Weights of a small transformer language model: 4 heads of 96.
MLP neurons of a small language model. Each row is named by its layer, matrix (down: output weights) and neuron, and shows model dimensions 256-383. Each number is 500 + 50 x the weight over its row's rms, rounded and kept within 0 to 999. Numbers have three digits each. A neuron's up and down rows have the sign that makes its largest values positive.
A block is one neuron, or neurons of one layer that tend to fire together. After each block is what it responds to, as a language model described it from the Wikipedia text at the highest values.

L2.down10:485522558421535485451522456493454456556566431439392486502481531555552473477459551496489424554541473477514527567426506470522561523445554564455400457509484493409521505470518513448434527470401555553500535572560501457523529489520573512442540525530504599439458531567540549406564471457508490543420480525552474512575485538438544412516514434525501466545411504393482466538540417483486456439462
L2.down13:458437435373566515479494530508432486479434519592518513477511599507504532465437552491511423532391540536551477514505480570570452508440512570460530503494518449478484426616526623575537537493487563497570473412490448453531434429559511513471512452568475446517497563477434523417506513408597410518522550501545459482408512476461627501505426529499479456509440553512535464512534582466500580597544
L2.down54:525530467537520436472534533556546493495531478453513554491542472525469514501528534539502544562424578464532493453473479461506450482538483489475430523647514518566476503580484427443479483528564469503457543504503484395567586510518471496443547510445503444552489533537513433563531460582457461567587432484577402533465478424439601516641514575480467528599488492497518490411473576424582521447412
L2.down109:439528503387548486454447474572523502503481610421510589464520479488553429485591520454497524454552434448553408455477534349493412497484562574492478478522436457493471510414461478521388429507428482476428369574486506451536484540634461470515484576495473514518507502485463392484501492495531595547451466557592438502414464504438510568522499564564518512526465542475554414457408522423558500472484
Description: Conjunctions and coordinate digits

L4.down375:447579545392592463589503483471532557551557440558421479543429573459413490520568526501554468526483514540636463434463447552514467474520463456489482494535489487545533536488448443428460520424488566460589401539486529517446529519556425511518466576514483491568521443461500532523486497519501483602488612517461509482543521487564523640468512456478462529481578550562569647529526478536486484495538
L4.down493:492572495515492526472620498478509566451425556508465509494596605477463582467512480538453535571462470484388424508513522602413555481477363509464490498569498532602508506479413427490483463527490466492564463492516534583399468474561497453468482603465535533402525488556429572293554457492492537531444465489488543514490477544482447499501432492494631457386375542434493493465443489563524491488415
Description: Section heading closers

L5.down50:489437562506476542475564494443462497483482517464496578470405471443557504523545513528458452448520502549443517499542438542599523461467506415439476532523388515586473461435505482517424551511415524534471572495488474535456570484445517503435565558581462640472497494606502431443549459522474504521512494531441590460515497526514480529510389504426524512499381592428449515388402484511319463481480
L5.down146:473567450552509430457439538487506451439444554431543426542435496432447577543481468608440571469468469537444540500546493617547575524517535483426497486587505555537508519501376536471434455532474523593595522427477402590484499454518527524571477497528495432522468539565572591465522480360510500531487422526488460406498468511505605479464529533505622564531448469520513557544561559449612437476532
L5.down160:408546561452513411545456515478535600564580473507504532523438595576493443451447533450473449526470562561515467395420472426445482499510416500553452465425488496529455539572405505549451529515515471474543420420490498479478477512551436507518542445498521442542409508456532496545464480366546502409536435549425487478562474484464497626540530501486455547436554515561505511543537522563517584505596
L5.down340:534457534534537567453480447484478563544475581553537440565399541465440516560557463521477472401570548533507513563386405470521435509476543488453466526522537530507527449434518584509548501550521517422492506444448568575512407468446694498470546494488522577446537599486522505429533457416437499518461513532467541457530480509497533498557424487502558407482518463553451552543405520470520591589449
L5.down449:429454514535466532487405545483560533491474489470479458492372488491479517562619628441530508497413496493499560517531446417526525421484530499449472539517522524452551487421490505515484520499504537451555427495529558481412533495567541538403411442529457483537402499439514452587549500499468457459514462503471439532502540437543565412498474484467524450485443526574405487449481586560528467542539
L5.down458:547488557486373577443428454441455508580388466418491495494454377473486517525594478488403527541448518453479518505532475468534518531488492486502467508528562468499542516482510451379448403472514504498458479550504530560562457558477469484358396580433455533444554509509409560566525522457497500549503498475484490512422504474535518471484438421492514511568458496535400505450442540519466442568502
L5.down911:434455583481471589524526483479515542462504495599465635503509515520479461459481506414407531478508423485532471495515505418509415566518459490561455559478468518500432515505532403442497513426596503429503487473460519471517505554437472490396533483542479473442531502487539564478562548534429418503545490492508502521533620506475497430469567522460490482507465470503523486516387564473535545510508
L5.down944:530505474535512447493495446509446565530448504501484462541491449527458600503547555455512495444537476440624468511567515456613475601509463477477422559503612439423500538506492494484440506504476565471399557498419541507447528555556508483540400504546509520423535532517616601406476497447514499488500521420471487483464492532490615532525426485499545499579539539582511546478423512488514432566418
Description: Descriptor continuation connectors

L5.down60:499475405590519531552498452448502502471508563410573608418557478539512537485514512502492448482427544465620513460552519613450587527458480449488485554467464547444538397484527381486415505423518516419515368527516566486484434531541506505578490478590493495472484511466488499499411449505500543513500487492507451562426486484531540440519459409451465467555536517484491465543517466503379478459495
L5.down90:539587498537558438501420493494505484457467379517555608436500475550593543493540614556621521611480462393551358585386477503529590404461504519505525514497463504462461450583400539551436530430537516482411463500478448622470489484575606480467511531493482565421427564557548435496534542567513467624520485550469514543419523528464505490424468477522513499529393522463513469482489451528430496446480
L5.down112:491534532503546484621504516503510494467446503494537473426516547499482442515504471428446565530500562468474513446428624483531487460401514563519491360456516522539472516437413488445464512551494434483563444554412537509513480535460444470464535454512460477407428481446532480400521458555555593559483464435539444393443609483527449487528488487496506478451504430580560453478513539525512506546566
L5.down322:524483512452528450503415472504472525516554487525452545513502475447432487520466550432493431453430620556432329555532460520384561474500571466485529486489527521545448564528449434518500475541502424402467503495485522485437567522540558510423396538441554469489561417531451594551448484505483474518481541677417528542441437513500508461546552598534477505515466512518530476503465469550496522430492
L5.down336:515559566460536540517422391547448468459419554515523601485448474530570531577517576422463457506521519472484464561562455486417465490449626527537526552542603452585593515516454476590496465570542528437508485478452486524477454545586594516466403475565449546510461542417458604520486509582434510515621553502529467496483583456519498477531466430527410457490534567491639519502454512434576510514452
L5.down448:537540469543529499449448459572518481470496530523513473461369480508487489497596525518418505496520515462492477588528472540427453505557449509472545462450546487521481552455470500567436419529505544466437485478512527511459487535521481458494476470486446498474409463466483546472508468520515529525574461530483529509491441478473459501561478378479517423557500540572501475582468499578627456490506
L5.down940:526567507493576432585434458527517511497602482489610568490603530513521564484470510472526472546462535495602522530482532564451533489481464522514539554451527507446584557665450461493521435508520375540528464605496510493598519448449600522502491411579440432497554494488546441547530489473513469497516468545483502517397568515476569472544474574522423478559541490535539531601551484543555523476482
L5.down941:522456504461563516514476507390475558520548488573422603549529475556500523522537520464448495527560444543555477530492473495521402498471520457431451492473449464519594483523478473452496522420541423484490475420498511486498486408568482440421451485468434474446479510556547461363439443424466498477573559449539554505503545476452548401564542425516551482494505556451525600518429489533576487492535
Description: Descriptive modifier completions

L2.down210:387523489526569467577508493504511524495550467490439505566481597464504478531475552447476502534525472509555465494485488600557471514511564518484406480458430538411490424514520430525545527515464480597518581488469495494535514501574496520596608487514535508546433537487561531444497430456443459390439445569519379442590538536575521549456575429490408486453484509459481498579493465438496590535508
L2.down323:425465473515435434496459442529506511499466439491475547502499489522475345397467553556561478498685547493437588465453412502447476383554559556548493531508427462526479359533535516491484583532479462490471513556615524524481554534518557496496494516524552473489503416484490478440497467441514557527554499424467469417517545420459500461505489532537468500521455422512499470572471480493507435576525
L2.down472:431448526442496385462451489534568537572600533455488431453471449536494485396538560483528455503557450532610501467562416516456467473589505573503421399450537541490426492526510557495462473530554430564533476489514593509525580459522582503478460457478471489609468440558462475510487415434425501455547373502497471437505535493506513409472543508555462507435410490496434482558475489514461438512580
L2.down817:436518467560503477517451535501423457578478587474463505433486481581508530461543529460468476533521524498545471566577488504496535573500520489521504533516545430505429497577574519480526561556529453429499506455511476478449474592506480424602515575551574520542575447504479582561427531535429529596474456531485478479483484530451581552486591539460597525438443547533557418524507506454477616538564
Description: Birth and life-span nouns

L4.down122:493520478482511494586529527576505526496480553495405522514548525447578412524421508373496557541485508494515512486540486459492572478539427507533421560466537460498455527589579370446478512464541466440544573571475470454466584508523467489507472474482416486521478575552541531468491389545422563488553485525490486472498578418578514593504497517590515539620563535517469464471477503438441530508409
L4.down980:506507496585423491456516435616527529487494460571474431507458505477515452477444539378523424495495521437477469458462532370512490463532431425434551504419567508477496419402621579537482572486392489519499569580531553425475504474498490396496545546480479540562563462508440522498481436543490530520507557443477559461405466460522483508508483483501497532524444485478502448513561464590465475510455
Description: Delimiter after title cells

L2.down71:504496443482440516463460516555448470406487557504547522363461477625496405584450539557483576470495501528441477424572443578521544502533511530555499551475489530361588483592576408448543557449481486454493526564416537547434400507604522498527455513503505369429549465462464535532532501541434522549586552465526548522488498540464547463483525437567552549539465511522426459457429494448522539498452
L2.down790:513538520468524532482495451440449481582483428454488507482551528557502537420457524523525533408526464506550410468481462511444489547469339431428535558554443480556475471482558556531450502562437607535501429515593447531502516486471467514564545477494521486476537437539527510525455517527419574544515415488372516519516553547466511491488511433575474570559520486546507571538500555510481409572525
L2.down885:597488544534528449558443380542512443595461494489561493537484564425497406397422473540447546531492569544409483476496456509482435512426463553510483565528593562461414483558476522557595491460416427496546467538449435498477451493485466551518517486526549499516508472492420474437477524401466540454457517490467440575459501545491530579488497543460461481471530508568467482609474518512534469518539
L2.down990:521475550494480516561529545432493466549452487497497561472525491564477562458405544546508527542534470419429478478456460543463530492473404546575408488484467466474440537497460455492437444569482499515461475541565474479584542464572490483524518455560485415497566365523415545564537525493458480537496470544493455599524526495476443548489565537576463560594562592501488552568532483576496449505497
Description: Numbers in sports tables

L5.down36:471535490500521507573516457492515490540525515454505411534539505447536428555505536510573495427401526575485491470554569509469435471430418479481524485395411601559521390467475516508499451509511432493485475537442499521515467432522420561452509615504562523545475512413479552514434500503487512523504427505600573553499582457460477605477467513481523448633595483530457525538558488512479517486552
L5.down405:521461603515436555498518455571547540518517473452469438555478545497494439446507448473536584423505509441496451564481501540551522466452401472417560489497454542551492446479521483505521461605455468535474526530472458484482458579526478473427462443400506490500485525559519435458457532544497507538533520502514568602504466464507447461584432495470513438530583491545460454451438561568464518455437
L5.down412:535492541480504535561500575519582508459547417482456448425528455528550529532468473534516621451515510530520453566469506525528437462507470416520380440564314455547494489602497588528504538488538535485483411561470490523600518510514465470567413635521485502523493509457434488533471535531548460529459476501605515510487521556496533459519501464577472540458514519441422682499535519488618470591508
L5.down624:563487415537526530565437556500479513470545491518528532464481470537552509426432553404568510444545519470394500450505563412374440566641425540553521430544602499485507456512465433458519485510569477485522512523547578493537428525514547565398446480473523520494516540417470482543588455517467538477483514553354439450489471556538513525522388541523454472471595461581545469549528687507515543480469
L5.down691:480488519494465501547416552435428489536522463535508532622485488524529539519512505551461490531634579529573547478575449435538517479493512501524508475489473530442447558508507645494585502487451450507485472469516541466488428475543399483521472571403471508611562471536507539519534420512496481539509501458570542522562567381459511496445486554579532461507495401466550431419466558426510516513422
L5.down822:373450623512391481492560565495513501508532424545448498529428482517548457547468480535534477507569518489477498570444508550568512565498420461537406447496495503573446515459409531451412397478454519514430442481517526561514527439428559543440428531511451522473611566560441463529485439496528441561496525406582454453515454537442504529535507512543515538406490541546576446442421535517557459461470
L5.down874:480484453474503555600603512484529539378528479585522484577615522465501497512474472556453525546468411470507450540494503449458590400422480440374465470485514450478423559446580501416419418437498512545497449473591425545501468475496472537514453495539493578516533420519458451504519484539535537485485577479586542502475548535492459433429428510563557501606550426517478608407433487449507576519455
L5.down1007:518527520507548444559505487541503518466450436515548486461474539468535431606505433466447554455541407557557529500465467507569497457648502505510512494590447551494527550449408492501483520438520500496551393444429485583468495537489523414569481554589547496465526539480529509453470435467516458473499455530501543568531455507524460538481651562540531463587567457451486501554475600488507576512525
Description: Compound-name and field separators

L4.down484:426445501453507538454545539504483378488510442502535366566418540558502440577452508485542510470538456437433528440512434465531368469566445547558513528414521491506475477504533478488480507510485420545512499513467548614493531450555474533481530577455444464604485501510528504526527596455521575494428481531540499473485458509426478494489510515445485495585554522475432486488492451487445536425448
L4.down812:497516625502453491465432595529572492494569417607503361491439564453491465501532495555512447441538435472501521479526419555554516480485511486555542444435526456470567528470498493414487567420476566531486480443544542543523563581508539444557495440530506538497418407550513415469564462481547454428396512515493503449524425495515538485534479584504582578500434585524509546457492499493477430574515
Description: Token after a completed name

L2.down462:497490577508521481484485534558473548461496512493476458564529496512525615477561507506602523472549467515572507492532394515522593518515431556529432445503602465454458539486535451478557430413436450556509426604592494519461523497479453509507530550476433566502450456583498564527487420537538420500511505482546579517447512538539491546439496426438494526427594491496427432477483442546436428499511
L2.down631:518454585444598479523529508476498496506515477576447431485536458529509597424479557497511521466509529515621493557547527492489560497524430495525594452500549508502474531491459382533421480544446444586496522558600476511537522483451547536501462461580485536547435428558431473530532524485532540558494528485635448497478564527409506527532511535437425594412500516552540476500497392501490448477523
L2.down796:521546522418531521588492468495476549554466489463477551461504440458518441456448491475543421528552476478644467497516473542436589477525436605443491515503516471388438525555512514514548483504445433531529446611488462481494485544621451492555497481451437553508425435496553457474513378524554462526455558598548551490526513554553459593484472474438471539465626461501530465579419498542431478501580
L2.down963:460424510571522496582557538503455503556472549528487437499483450467494552467505528536522454475614505520489491490485537579451554621518515512362411493451542518451431585517451498608497466477523517469503567519523515579495554538442458488560408510529476473548423519530509456485408522442500525565448375521510507536613471388538544472473566431503544597527521475524508438479501513564618515462457
Description: Table separator after names

L2.down101:559441479449522570522577478439481513509399393563505628489603551465562452432451423418531459479488444502598454493436463524466554520511512550476511486492508429416456513533451450510545515447544514493504558535423458451655552515444423462444491460486466569538464547559491443520469502465472421489393442510520451529520562527524554518432488452456469474468469514464448535490473552473484431529512
L2.down229:509529544468452584463464519400438494525582469572399528566601510578519505509470453434543460429523504483497510562412469418472573439497465542529462451430524450526548533527465498519488538491490501388495512487493450486533517547429491505457519426483393533510448569508548472536455550488536486487463490512523505569618495562553541549430467596576492419507611496498399541517426577441477540594495
L2.down544:516471511541393472483482536474513508496538441555439507507515474579477490392524447517501492469558406473517513557369446465507586521460540542500360504512467499518535482410457515506516485550510520476494551453489408483361557513509493495488384415492504545536490452522530444509509593423518476363463455498524539459533506489501518445502531584433537504578590524577448440493534461509516424532488
L2.down678:549516530407444577444440410452488539523447465537426585543534519485569527442465482429486437511481478510517490545392510479445562535491509493528491481558550483438571526592463479576567513518474506412479502441455454415583532490479421504491530520504492590505485468610518497498505379504406415486460524493491498587571540493524478538511438489475507501474597560448483553510471510521457529551492
Description: Transitive main verbs

L4.down261:412383520488516521507471576457486490482564468533529428430445488484518502545487463503508505328635528480558461476478527403602470492464476477432459443489518584470517465409495584531535522657567449467467549420426360526479496548599493515410472436501492543428512543531515515539481538492599500318498477513510520510479499543474424577450521542467497603534458534517464425486523509409517567475529
L4.down414:501463536546544521462439541599555452513444415497552460424520499529555573447469492465463436487544492404548422442521508532486525600489461568490523514500577438405439458452498490571565430521509539449508497496486563546497525557434570389537456573521550593437567476470569566416551525552590471539509520367440464587357432569489459388466453493552549493493465561502518418522468419513538461483428
Description: Article-following modifiers

L2.down235:526583567563568496498510532453436453532468574511444474476505575522432471473515635465430488500442528493525515497455439507511546608474371574519502432475590497641471504569509443589464395537573560499474472494539502557468437475428462507489521496550465573527554511457364500425578472493521479460543507501510446406552497531475552495512511437378473413490545501551500477488489476462559504538465
L2.down346:424539489462448523555530534476449496595437563560544491515480468566530423487502491440492502521457528475520439570501561497536449514453487542458481461499453513512367450615518490535476496589500519558587467469458521519519435455506501555476472534523454527536376468555494465460513382521526584424524484457512464470529512535426646437405545495568513393412464496547474567438526545487523493522497
L2.down504:573488538590487437477592535430484530581438432498437498514456551471464591459436365486524433461432454496550510510413495557529516501496456446496501411514496519549542521536422480596515386512456535602496502526543432483541518479498380525437439509451466522595472588483426473464554520564511460575364450542526481502499489532451495480558514532446513423480510576520501574506560514565583533469374
L2.down765:592422442512572526474460523509506607460492486567547453489436574446391489490527566461464538535451448453565526482506477545425573506484463440515494556548425407466432528524429434495482519409502487647542502499582573646558515513448431534476509533493479524558530504518452396447464534517489574592499434506462517474518505562477458431458576538501530551515537410487544517498410477466579543490484
Description: Wiki section-heading markers

L5.down35:541549550512461455509458412532517452544541623402473528477499503548605498448496493612532523515548468492477459536494562497446480510496439486620444507516491395526595561586466455487481600417446480530551487515429519519393554487457515552409501480540457472491681489542501498520572521403497542504545545513460501460469514515506459497496602476539485505442542548513534434534512495472594493512581
L5.down91:425585510483414486435534531603505531531473516415519561427471468398510396556516545478500423612463439531473573518566392566517487447472458562529542547418494497520555506364536520467474552515508450495477529430555458467483604439530508528472477579524373453526511546486498489495479441548555563517441503324488498530484569517512454528484452483595529449489495499536483513543464434432502518540502
L5.down329:442523507467453561511433542526556507485508428469541510460549419555592498498512488452440505407526526608595426556462475556475501492554455480437440521426509588571497524598509391516489515518518526522470510583530462443491549550562465446504564394573522503561603449592498502551465483425494514455566472471455498508522569588556518486584444567500429511456468509550533497496461522502488486519503
L5.down493:534492465475492488447422526543445546594531547485453438472529475416572418504419524435495464543470414461561515537454526516536490495580392522566504488379464452477587458496639533464522535456495496463493548544493477485531550485419456452504536492468502574537529475546512449424493485452468509532445545473449470503445591469403449568499458531471530581436432586512462418550428504516401517521477
L5.down876:507519549403494535570508483494516466482515468495469448457467514447550548534516470542535590517500447479524539603481456522505514490506414542536508536604563513627559535457505566440463494619504553509543552547531518547497509393502414511486477468524482450524544502521493565453486585454530472485480513479567479457515466463462513554501460499505541563549560512531491434396635408509616440568490
L5.down914:522462492522503475496468460597531509646490446468529546524518438517465516480512491473498517469473531482472554533504441565504469484550366543500478463517438410527581441521584500490473532482476522489592507552499509512510511447522452486497412465491402506551567459517471483561456487439430526469490488499464492485495482452508474634512473461441521501502492522430377491514463452454494448518535
L5.down928:503555477464468526494505584520508564438493428517407459503582517505495492438466494515622553556482520467569556500544468610626495508431426540532521462520566447517490459492559475472554512538510527475437457553526547532566436514469484514517501494497561520495530530606504535476521533495482409519465498579470438553499512563429522570538399412502518581483464497522548591424504473572491416594396
L5.down952:458447531495441489557458465478576572541517510562467531470424541518459519430534534520433541503489492487505430574540455510431443478474421518535428518449508485530476496503505465510494526531520450565497463472516527508474509532509474564489470426471393525547506501491498530517540496480382482474530518434597456480580449566553529507474537389510464541522595427558466559506425586548500543543550
Description: Field and attribution separators

L4.down713:496426505370467476511448450464447527479576520598487554555582507500519459546599486501517466520375529545479532530449500452441380527515465506516533457414460495573497508522520504475537472438549448461421486462526455460568560495493469459502543464538532483495510467532415426499495406472407480469494503538546453440629536477476526642464537470515447472506315507489434518511506446418383520501557
L4.down771:515453545469420515436531462366413563538414495567431518515552454444458519501437482454506532464565428513413443494461485470484553569521440367478421461520504485579400482578527469519519493519543501467512477469517359508529510532470456573497449429506544497504447501591527424478485453448542484451496468503496504496599487467492476550444454472492555483465460477458503367542581542483363517429538
Description: Finite verb endings

L5.down148:486513520574570517492582467531518492442583406435528496552496486471535538466413509538600469453496428513477499484427574416459545477566470543511515566434498492498482475436506491470496495456528506467495533572502554506550505436537487602449522549525483467508471440549487495544534488528514451497521429472529478520454477493564520469525463556574526528601586507454511508474537484538485416451524
L5.down342:502605500480573542573513415497512498527522403399452445547604554483509588523447491548482514485516472556481426513463553478433541544495477506492530531536483511571536551552416471444460475530529476562493396530514507520525510469436490506452553452438468494464495482492500527487476526514459519539496526540556391543518559516575506439546472502516369410529526523479506470513426543508501473540551
L5.down349:527505444542523517505473439374509507515486384535558524562576618431476541525496560548577502575575485514520426503456454489480418507480542478415551528423483462466508477527484473578507502506497445540539487466563481533514470435563474558515626485492468547523507461476521518485474451484431396463486564533458448548514465491535488517510507529608433472492524597523484583540531469501480489491483
L5.down490:515504445415513520519421484506535534520484491471495472499521540523562499529586512483456485469469510519556477423540486551531465452470552473477517539420471464505510467643453437466476488385506491509504455510452434464498527525495473493434524517385450518513520525532515472542427482486502430493475436527478495366515497526509443587573433470501487321516477586554418613543432488474509568466574
L5.down603:454493477492514454478468487500515572428515555507433536548493521510500490544584488512428525514458469490519515470495517528479460448451502494492478528435514502500526474567515533471576498430477493549538481529530501483390484429491577493463451520448415475512438569484529600454530446537500541572540538512470433442473483525495477562571471434497538413549523508473473651471433509588552526502509
L5.down669:439546531434431571533447461472444547520595621562471497461500553572506491509454414535502490644464498528364480435542426415453533516494469411531432451483462476449478504492408573399548516468551466471530547490566501455546494466525460533479483418535457568576544490543471405487551486449477447490482466536516480437575509466516509488491508450404464412495448478596504557546568538505473447605482
L5.down684:507492382481541415404419437483502481499490502545476542476557531449570561458556572462527419555430523490477447505440471417437457452494457467558511450496524468506452521583465506519469469540595496529510430538524498479590530453579476528613396510570491485483459387433499382478443504447552477418479428561449429543534554476514511476545498545411502427493565465604498602577587532514541557548484
L5.down984:462447616461451600450486557459558438532538459448523496516527449486548440505538549505526550531509522450530455552529494422514398438475647440536441497425478530576401523512460540422518506545442526557446521462518490517483571530520579470588532477507465494524431510460569528447510481487501534536566481566508518532555462513420507486496511515521480600577460497507537497394510536540438437474457
Description: Main verb after subject

L5.down254:491422486505466537573500445512612472504492497412479477584432538699535454500646543436552484514462483533489470420537417445511444434506468563550450398511515441507512460461537423526503540538494463496500501548497559485479472483532553530558422499523409575573516510514533590485425424530482496533510554522552488491537499453418494632494434517506499478508624551522529455398490517550513556485500
L5.down414:495523528535394483493612519449493495467509503504445465557445496458510437489484482469564479536557540524506479494477476495474533499419587561553487522569458513441492585428518525476513416615475402471469545549518523523480526481448501429472519447514561533476528505435490483428482520447485512480401523544547420515492473508509473522514544591494571537524568551500579441525542440442565535459499
L5.down455:442509529531486498471552452495547411457437479485513464507420505453475529438495623430560484482467464536530417450469392469475370555388484615580551468456442507570514529576409612425516544527423434461434554519514500533537460507497483527526494537499537598462463577455513479502575466471502478509486510542529440397526582535541476464492562510499537565473479586542497525513508572600454571468560
L5.down541:515527541468444543472556426411525485462479411458510483510474590548502529505443468417460506589475457506499476542437490430387532444425483517413529489417527533501529570501503548447501541476540571440478456534468512534467514527426462504568434424454523559452454583477493571406536471506528572600439499467531474388452472489461524351473551542588541476545484506437559553533508497511487428455321
L5.down697:539597533423460430483570430438474409534406552468493537514448496530473529509467542448554419558539500535483550435464513549538652579513495484534416457560497551482450601474477555536399490486524514510575473511444490541495403532500471535401522478521521549543484541529500431492484447493498491592405554481442514469466525493445534464612526511553502499529465505478515497462462507500545472449431
L5.down814:524516563613575541558468437494501583418427521449550497479489501536581480500507522508434499643468518451506458428506500506356466546462451558546458569446502519507499560478420512529459406543516432546434519429487550502462491467550465483538529601529504515508502532497460571503573451565428483455444540515555439431493512456525451419553420500448526487482409565408520532492499482533392560498390
L5.down908:483520481552504392482536579391463430446513600439443550484570532463521531498344454511575477470564554496518543484439556470442510549501517569556505492569500536475512507489556512557493412529473471532513525593515523537469503550516548457608446522486476476518486503510467466493446591440541410653488546498551481525454495476469441472440523486540602506501377443461573401472474504501504508512573
L5.down965:373576524503436500482516503479462461522491473454482542603478555529518482543451527474546498501475452513449534541471516481541442462535516558512544536496508528572573546492517521502456530461539553540431577474479495578584463523499481527568468545476528531477543523488532509493475595485501548543437439528512470427517422540508498415500552525587543538505478495463638495364468576457533562577437
Description: Date day slot, name middles

L4.down85:494446511513450451531490522515495528615522519527496501524581518508503452545392499409519493560527515466545573544441454452574461431472518488578527465427551505499565547477467486467523494483441487485518483586556541407491515473549485509531519511557491579503503505560515513492437617515535451477470465525529447457483483493595475473504566579473481486495522474417455591560534495474539492499488
L4.down619:526509463435477434487505538562517471542492598554493522540443448471564374598480509415411415462470484497525598547365536455451515415539449498431509503490444507553595497532546541465497500598508468481668519528543572498462555519527383543479452517569430474567428442471520539522434524556508525479490496499571532390514554522505556588369535599491487551442506450438404534544557372516572486504534
Description: Clause-linking conjunctions

L4.down250:473500522520560485474518445475468442417454488499455504551486525557537470514414411451486418463429487566544523542473438595383506530545518543610503508374529469516512541459511494589478484429520610510473482465505513501549470434504513547494530435566572476501565589467515547522492531427446546501482454593434417459497564484444564488453469481555472434516372516570529551426445517500520642521505
L4.down743:356514459486497547510482509428527437479397443478608535417507568545558382439612463536487588589426525491505428539436436451475549511517534487490539447505506488439504520521484510558560483482552516463529507639543607586503453474474535526520700471480464606463550493492472504478462545495515514593498450567592496498458537505521596498633514515467506546491521433532582603501491511463556475477512
Description: Upcoming date numbers

L2.down356:453488466522522461642452532513509524510491562514495485374545522459507559534496546426430574495484545459551464521475508479421503534534416472505467447452527447616511545442516537494547522448543450457477480503456604529514538531484549518546450448517461415526443499536552503493523527473535494558437484612452484451541562415470480387533644468363484466411449420552442519471442539555597592543538
L2.down394:528517486540504580489458492500481427453422439552527525402544374534546493460505588442456453475478492451591447545475578622423412471495466499507563544493494479514568432405494493524499487488491579416532444494561580491464489493504551473505427526530439563494503548463488545477532542541460516549506507476509513496518523594422539492425492463531503444481504490474499559540334547435490602561434
L2.down476:478514472441506600580504472470550606419432482649541487483471463455459467500528553489399526549458470524462467549445514543446530510544434484553538535483483553546573541497526463489511488535513482430628368540592589575480464523436574482455435466521499559450442516525483501571463628549492488513455534490504482564474563529487494505494494610480465475514547498532506616494454502420460557406531
L2.down643:488458398505598470584509496541491515451454539686462590522575534472548474489503486458533537538420435507534399570438513540503502550551463568464479589499561501514526554534518504539492590485539485429476507517564649509495544563479617496567422480551528548543486495531523550489490486547451449569484475617525445490506539515443598506468541546531492464556469525461546541519456478492473540449439
Description: Evaluative descriptive adjectives